Weights of a small GPT-style language model, trained from scratch on English Wikipedia.
Architecture: LayerNorm before each block, rotary positions, no biases in attention or MLP, untied embeddings, attention and MLP in parallel.
Training: a variant of Adam for these matrices, 944M tokens, 7200 steps.
MLP neurons of a small language model. Each row is named by its layer, matrix (up: input weights) and neuron, and shows model dimensions 160-223. Each number is 128 + 32 x the weight over its row's rms, rounded and kept within 0 to 255.
Before each neuron's rows, "fires on" lists the tokens most often at its 100 highest values on Wikipedia text that the model never trained on.

fires on: "able", " mm", "idae", " planet", "ș", "ymn"
L2.up333 [166 120 111 124 133  82 164  81 149 172 158 114 107 169 110  99 136  59 112 106  84 184 119 109 138 122 161 129 140 170 147  93 126  99 193  73 171  78  54 108 138  85 128 173 100 138 160 123 119  92 130  91  73  87 120 167  90 125 122 131 135 113 160 123]

fires on: "m", "d", "s", "t", "R", "F"
L2.up1865 [ 83 173  83  88 147 160 131  82 115 189 118 144 130 107 127 149 145 139 149 149 131  99  96 139 141 102 137 151 128  90 184 164 148 133 123 177 140  65 118  63 100 107  76 153 123 144 102 201 170 119 108  72 134  96 142 145 122 105 152 133  90 139 180 167]

fires on: "1", "2", "3", "6", "8"
L7.up536 [197  89 125 133 152 116 145 152  82 152 195 167 150  98 135 116 126 153 170 112 129  99  79 133 163 137  94  88 140 126  99  87  98 130 141 129 139 144 190 128 160 111  77 126 131 124 103 121 117 141  83  79 140  72 115 102 159 168  77 137 152  93 108 187]

fires on: " can", " have", " will", ":", " has", "."
L2.up567 [135 131 134 111 123 100 103  79  89 119 142 123 180 151 174 157 136 127 151 103 124  85  93 138 129 111  87 151  97  95 159 127 179 167 168 113 135 132 109 120 127  91  85  71  99 176 144 156 128 154 115 147 154 119 115 131 175 109 138  99 168 103 111 179]

fires on: " |", " officers", " game", "othing", " personnel"
L2.up240 [109  79  69  79 175 111 107 163 112 174 127  97 107  62 133  85 143 100 108 115 130 114 100 103 125 109 135 108  96 183 121 123 188 108 136 118 111 191 190 126 154 100 127 138 107 164 175 151 154 148 214  69 177 129 130 109 183  76 130 133 200  87  72 125]

fires on: " ", "-"
L2.up987 [184 154 105 125  92 101 174 141  97 154 127  58 144 108 124 158 138 162 125 118 162 115 166 145 166 140 123 168 134  96 131  81 131  96 139 159  99 148 150  39 115 104  95 141 114 204 133 113  70 131 115 149 122  51 151  58 150  89 127 146 183 164 112 112]

fires on: "or", ":", " opera", ",", "-"
L2.up995 [108  94 115 117  93 148 189 162 144 131 142  58 129 199 158 124 114 142 125 123 104 143 137 105  94 129 159 124 179 182 118 137  94  78 182 147 153 124 115  99 101 148 141 129  81 174 103 143  75 121 100 141 137  98 107 124 139  91  85 129 135 193  72 132]

fires on: " (", " \"", " st", " not", "n't", " may"
L7.up1289 [146  99 132  95 149 135 151 117 120 113 146 109 121 122 132  55 134 173 118 137 141  97 171 195 103 122 148 130 136 142 152 131 127 181 112  99  73  82 126  52 206 105  63 145 156 114 128 184 175 111 143 123 169  56 102 102  87 116  89 106 135  93 117 132]

fires on: ":", " (", "-"
L2.up161 [112  89 166  62 199 156 195 106 128 124 147 143 107 115 112 120 127 118 145 138 161 147 120 134 187 151 111 177 130 147 182 153 127 103 163 164 134  77  76 117 141  83 100 146 135 110 131 161 158 135 123  76  81 131 116  92 180 101  93  88 106 133 130 172]

fires on: " an", ":", " ", " as", "2", "-"
L7.up177 [197  91 113 167 120 128 145 159 146 134  87 122 201 121  78 162 135 171 142 137 178 157 187 133 122 121  72 126 158 191 188 119 131 105 144 154 149 120 139  81  80 147 174 146 113 172 152 147 128 105 108 120 113 141 115  70 148 104  74 134 115 121  89 199]

fires on: ":", "-", ".", " of", " -", "\n\n"
L2.up212 [179 142 131 109 145 134 173  61  69 115 200 126 112  86 143 127 141 152 174 174  78 154 164 144  98 137  59 128 148 122 146  89 136 123 119 114 198 135 112 122 120 120 173  94 131 165  92 117 155 161 141 190 166  43 143 104 172 124 120  87 175 181  90 128]

fires on: ":", " /", "0"
L2.up1893 [145 100 130 165 127 129 166 107  71 111 167  96 154 145 151 123 140 147 120 101 101 183 103 109 166  96 136 188 119 140 146 153  87 102  90 142 113  93 140 145  91 138 140 146 132 116 145  67  89 110 149  90 121  99  88  84 151  80  30 132  85 159  83 151]

fires on: " ", ".", " on", " at"
L2.up785 [179  70 170 146 130  95 160 125 137 131 159 130 133  98 142  80 189 188 155 143 146 140  93  93 123 158 147 166  93 131 103 129 154 100 134 138 129 166  77  92 121 102 138 154 117 142 162  79  79 160 128 124 143  87 126 102 139 111 132 100 177 131 125 156]

fires on: ":", " of", "z", "p", " out", " These"
L2.up940 [172 166 110 133  80 118 176  54  58 133 178 100 147 123 120 100 132 107 125 110  82 110 135 124  97 132 134 161  48 147 140 164 165  93 107 116 138  93  71  98 136  79 127 114 155 173  77 120 114 135  63 170 153 117 180 103 169 115  82 151 103 166 113 156]

fires on: ";", " É", " Fer", "oph"
L2.up771 [ 99  94 107 109 165 126 134  54 153 119 175 138 143 167 167 169 118  91 184 151  90  96 162 147 170  91 179 120 160  93 183  59 164 118 162 123 111  87  56 154 146 153 115 175 197 160  70 161 131 137  85  72 134 125  85 132 121 138 161 158 130 213  99 149]

fires on: ".", "|", "-", " modern"
L2.up1920 [193  94 131 188 118 116 177 144  95 108 120  90 109  97 115 102 126 127 172 114  91 115  89 156  73 125 143 176 167 166  96 136 146 112 160 114 167 124 115 113 113  94  99 121 133 191 151  91 135 176  74 172 128  87 139  96 136 140  91  60 139 139 111 132]

fires on: ";", "ler", " Rome"
L2.up815 [173  70 154 118 151 133 103  83 117 155 181 163 101  83 165  80  85 133 132 100 151 152 170 151 179  82 149 116 147 166 138  99 141  97 144 105  60  74  96 111  83 126 152 170 119 173 177 102 146  75 144  93 121 116 118 138 156 133 146  75 131 191 111  93]

fires on: " of", "."
L2.up1845 [127  79  87 138 100 106 148 138 102 137  73 129 126 175 172 174 158 139 147 118 158 135 139 118 176 145  86 140  85 140 129 164 159  41 160 143 175 164  87 140 128  92 197 130 158 114  99 130 133 117 160 125  94  83 108  72 172  99  30 107 139 182 137 112]

fires on: " |", " ", " November", " September"
L7.up1061 [ 96 135 124 156 109  69 166 146 104 175  92 128 113 133  97  68 152 176 185 141  98 133 142 111 173 171 137 143 159 137  87 129 148 103 109 181  97 105 108 134  89 113 120 177 132 120  96 103 149  97 129 113 125 116 132 118  86  55  91 148 130  92 123 158]

fires on: " —", "17", "11", " History", " Hall"
L2.up569 [133 198  97 163 116 111 150 113  83 126 159 104 105  85 182 124 158 152 137 133 156 111 143 113  68 129 153 125 117 135 129 149 132 130 151 141 161 120 145 109 166  98  78 190 130 139 150 156 138 146 157 116  94 163 158  99 144 105 106 132 101 112 113  76]

fires on: "d", "m", "to", "ch", "'", "t"
L2.up1235 [ 60 135  77  83 106 170 111 116  99 119 141 118  70 206 103 206 191 101 162 136 115 112 141 131 188  89 113 119 131 139 140  93 153  77 124 112 125  66 105 124 109  95 123 139 199 129  53 151  92 153  95  52 100  91  63 108 131 111 133 125 124 139 149 146]

fires on: ";", "load", "18", "20", " released", "uki"
L2.up939 [160 134 157 146 159 167 160 124 110 136 150 128 100 121 121 140 168  99 123 122  93  81 101  92 116  86 104 100  79 153 191 140 130 133  72 159  59 102 103 141 130  82 107 132 114 208 151  83 116 144 126 148 186  61 146 113 122 144  88 155 115 129 131 180]

fires on: "-", "\n\n", ")\n\n", ";\n\n"
L2.up50 [114 141  54 140 126  95 159 148 125 197 144  79  95 145 102 170 159 123 193 112 170 159  91 109 152 130  94 136 103 124 147 130 136  72 135 124 121 139 125 139 149 127  70 150 162  94 117 108 136 131 128  94 112 100 106  92 158 143 109 157 124  78 164 125]

fires on: ":", " They", " were", ";", " |\n", " |"
L2.up941 [166 161 106 186 128 130 156  79 129 161 150  63 134 112 158 136 151 160 132 143 138 130 162 155 186 126 115 151 160 160 126 115 173  87 141 140 177 141  82  97 106 139 189  97 124 160 160 157 160 132 205 107 168  88 180 110 158  85 113 151 128 193 148 170]

fires on: ".", "-", " same", "'", "\n\n"
L2.up773 [120 130  69 147  89 160 122 100 134 194 167 130 138 105  68 131 160 142 176 121  98 170  73 124 164 170 140 172 132 136 154  68 128  56 136 139 101 141 108 147  97  96 119 109 169 162  81 150 165 164 146 117 145  75  71 171 154 141 141 102 131 129 128 120]

fires on: "',", ".", "He", ".,", " They"
L2.up1659 [126  97 117 144 128 122 137  93 117 111 139  99 136 140 122 131 142 152 196  84 103 118 146 117 169 147 138 113 103 175 102 121 152  93 175 188 134 118  95  65 123 100 124 118 118 152 132  89 157 138 114  77  98  69 106 135 138  89  89  74 136 175 174  92]

fires on: "'", " record", "-", ":", " The"
L2.up1342 [134 120  55 105  69 101 126 135 116 155 134  62 119 167  99 135 165 118 218  51 117 109 101 140 120 148 128  87 148 158 168 115 129  74 176 157  97 165 110 119 127  61 101  98  98 139 179 144 149 141 132  89 133  59 130  99 132 110 140 107 178 135 113 154]

fires on: ".", "):", ":", "\":"
L2.up105 [155 125 191 104  91 128 143 147 130 128 155 107 162 123 144 144 143  89 191  91 127 161 100 168 132 140 128 169  37 121 102 131 183  60 121 157 124 126 152 134 136  92 105  93 123 162 142  99 147 115 120 133 144 158 114 102 196  68  98 130 154 125  93 138]

fires on: ":", " and", "–", ",", " of", " |"
L7.up1032 [ 88 123  39 140  64 157 136  87 147 171 124 125 148  98 118  66 159 162 154 121 137 104 125 105 188 156  59 128 162 149 140 151 166 113 134 134 116 136 117 161 158 128 191 158 126 168 171 152 149  96 104  73 153 106 126 142  98 118 109 157 105 189 110 106]

fires on: ",", "b", " No", "ive"
L2.up1972 [150 118  74 166 112 114 117  87 146 186 152  73  89 102 119 124 164 160 165 111 107 105 160  74 152  61 148 147 158 105 158  83 110  74 168 134 114 119 129 144 152  93  58 121 149 167 110 133 131 171  76  85 136  51 150 147 127 108 156 179 122 131 151 136]

fires on: "Ch", ":", "PI", "0", "202", "-in"
L2.up1238 [ 79 126 170 154 139  88 157 158 133 165 190 116 135 149 122 121 101 144 111  68 122  72 111 137 136 105 143 146 160 145  69 137  93 137  84 133 128 108 184 142 144 114 110 109 103 141 165 109  75 100  93  45 117 134  59 134  95 126  54  65 121  95 125 128]

fires on: " |", " /", "."
L7.up856 [ 97 164 101 167 112 124 105  63  92 176 149  97 134 145 125 133  98 102 117 113  83 132 115 151  86 136 147 112 145 129 159 155 159 119  99 111  99 139  86 147  91 157 128 192 114  90 159 131 138  89 101 167 154 100  98 142 141  78 135  71 148  66  70 127]

fires on: "-", ".", ":", "ah", " Mir", " |"
L2.up707 [115  81 132 137 149 203 167 123 174 181 133 154 136 152 118 160 113 142 158 146 107 148 106  75 163 125 106 159  98 140 129 109 120 121  96 121 100  94 167 118 123  67 170 171 124  99 125 153 161 139 144  97 158  95 123 102 121  96  78 113 112 148 157 126]

fires on: " ", "|", ".", " are", "-"
L2.up1591 [181  94 126 129 119  82 158 116 118 116 152  90 118 142 165 122 147 161 170 111  86 100 120 139  79 132 117 110  78 149 152 153 181 101  97 133 185 165 106  94 120 115 132 122 122 124 130  74 107 181 125  99  89 126 159  54 161 110  97 100  95 184 132 158]

fires on: ",", ".", " d", " |", " NM"
L7.up715 [136 110 103 135  81  95 141 104 112  71 108  54 127 206 137 140 115  83 168 159 100 141 117 111 105 110 178 104 117 163 142 115 116 144 175 124 171 136  93 166  87 109 152 107 135 103 177 154 151  61 132 133 179  66 125 159 202  89  98 129 176 150  70  91]

fires on: " –", "-", " Division", "ago", " ("
L2.up1742 [192 124 153  89 145 199 124  94 130 143 168 121 181 114 143 140  92  99 148 100  69 105 118 196 120 151 123 183 165  82 172 138 129 149 158 136 121 158 124  99 127 101  85  63 132 134  97  59 118 149  98  99  85  91 121 134 126 133  89  95  98 141 112 161]

fires on: " |", "0", ":", "7"
L2.up1951 [139  99 168 175  94 168 160 156 121 193 194 108 102  94 161 109 114 142 180 148 125 147 127 118 179 132 140 110 129 160 125 136 103 106 161 108 172 133 144  70 118  47 152 114 151 160 158 114 132  94 181 130 189 108  72 120 135  41  90 134  94 124  89 117]

fires on: " of", ":", " four", " six"
L2.up1917 [202 135 125 149 125 111 185 121 172 144 136 124 128 125 132 154 171  77 147 139 110 138 190 125 167  93 106 132 116 137 146 165 141  87 118 118 183 109  74 164  95  89 132 128 143 171 126 118 131 120 111  96 171 110 144 160 129 117  96 167 119 181 156 111]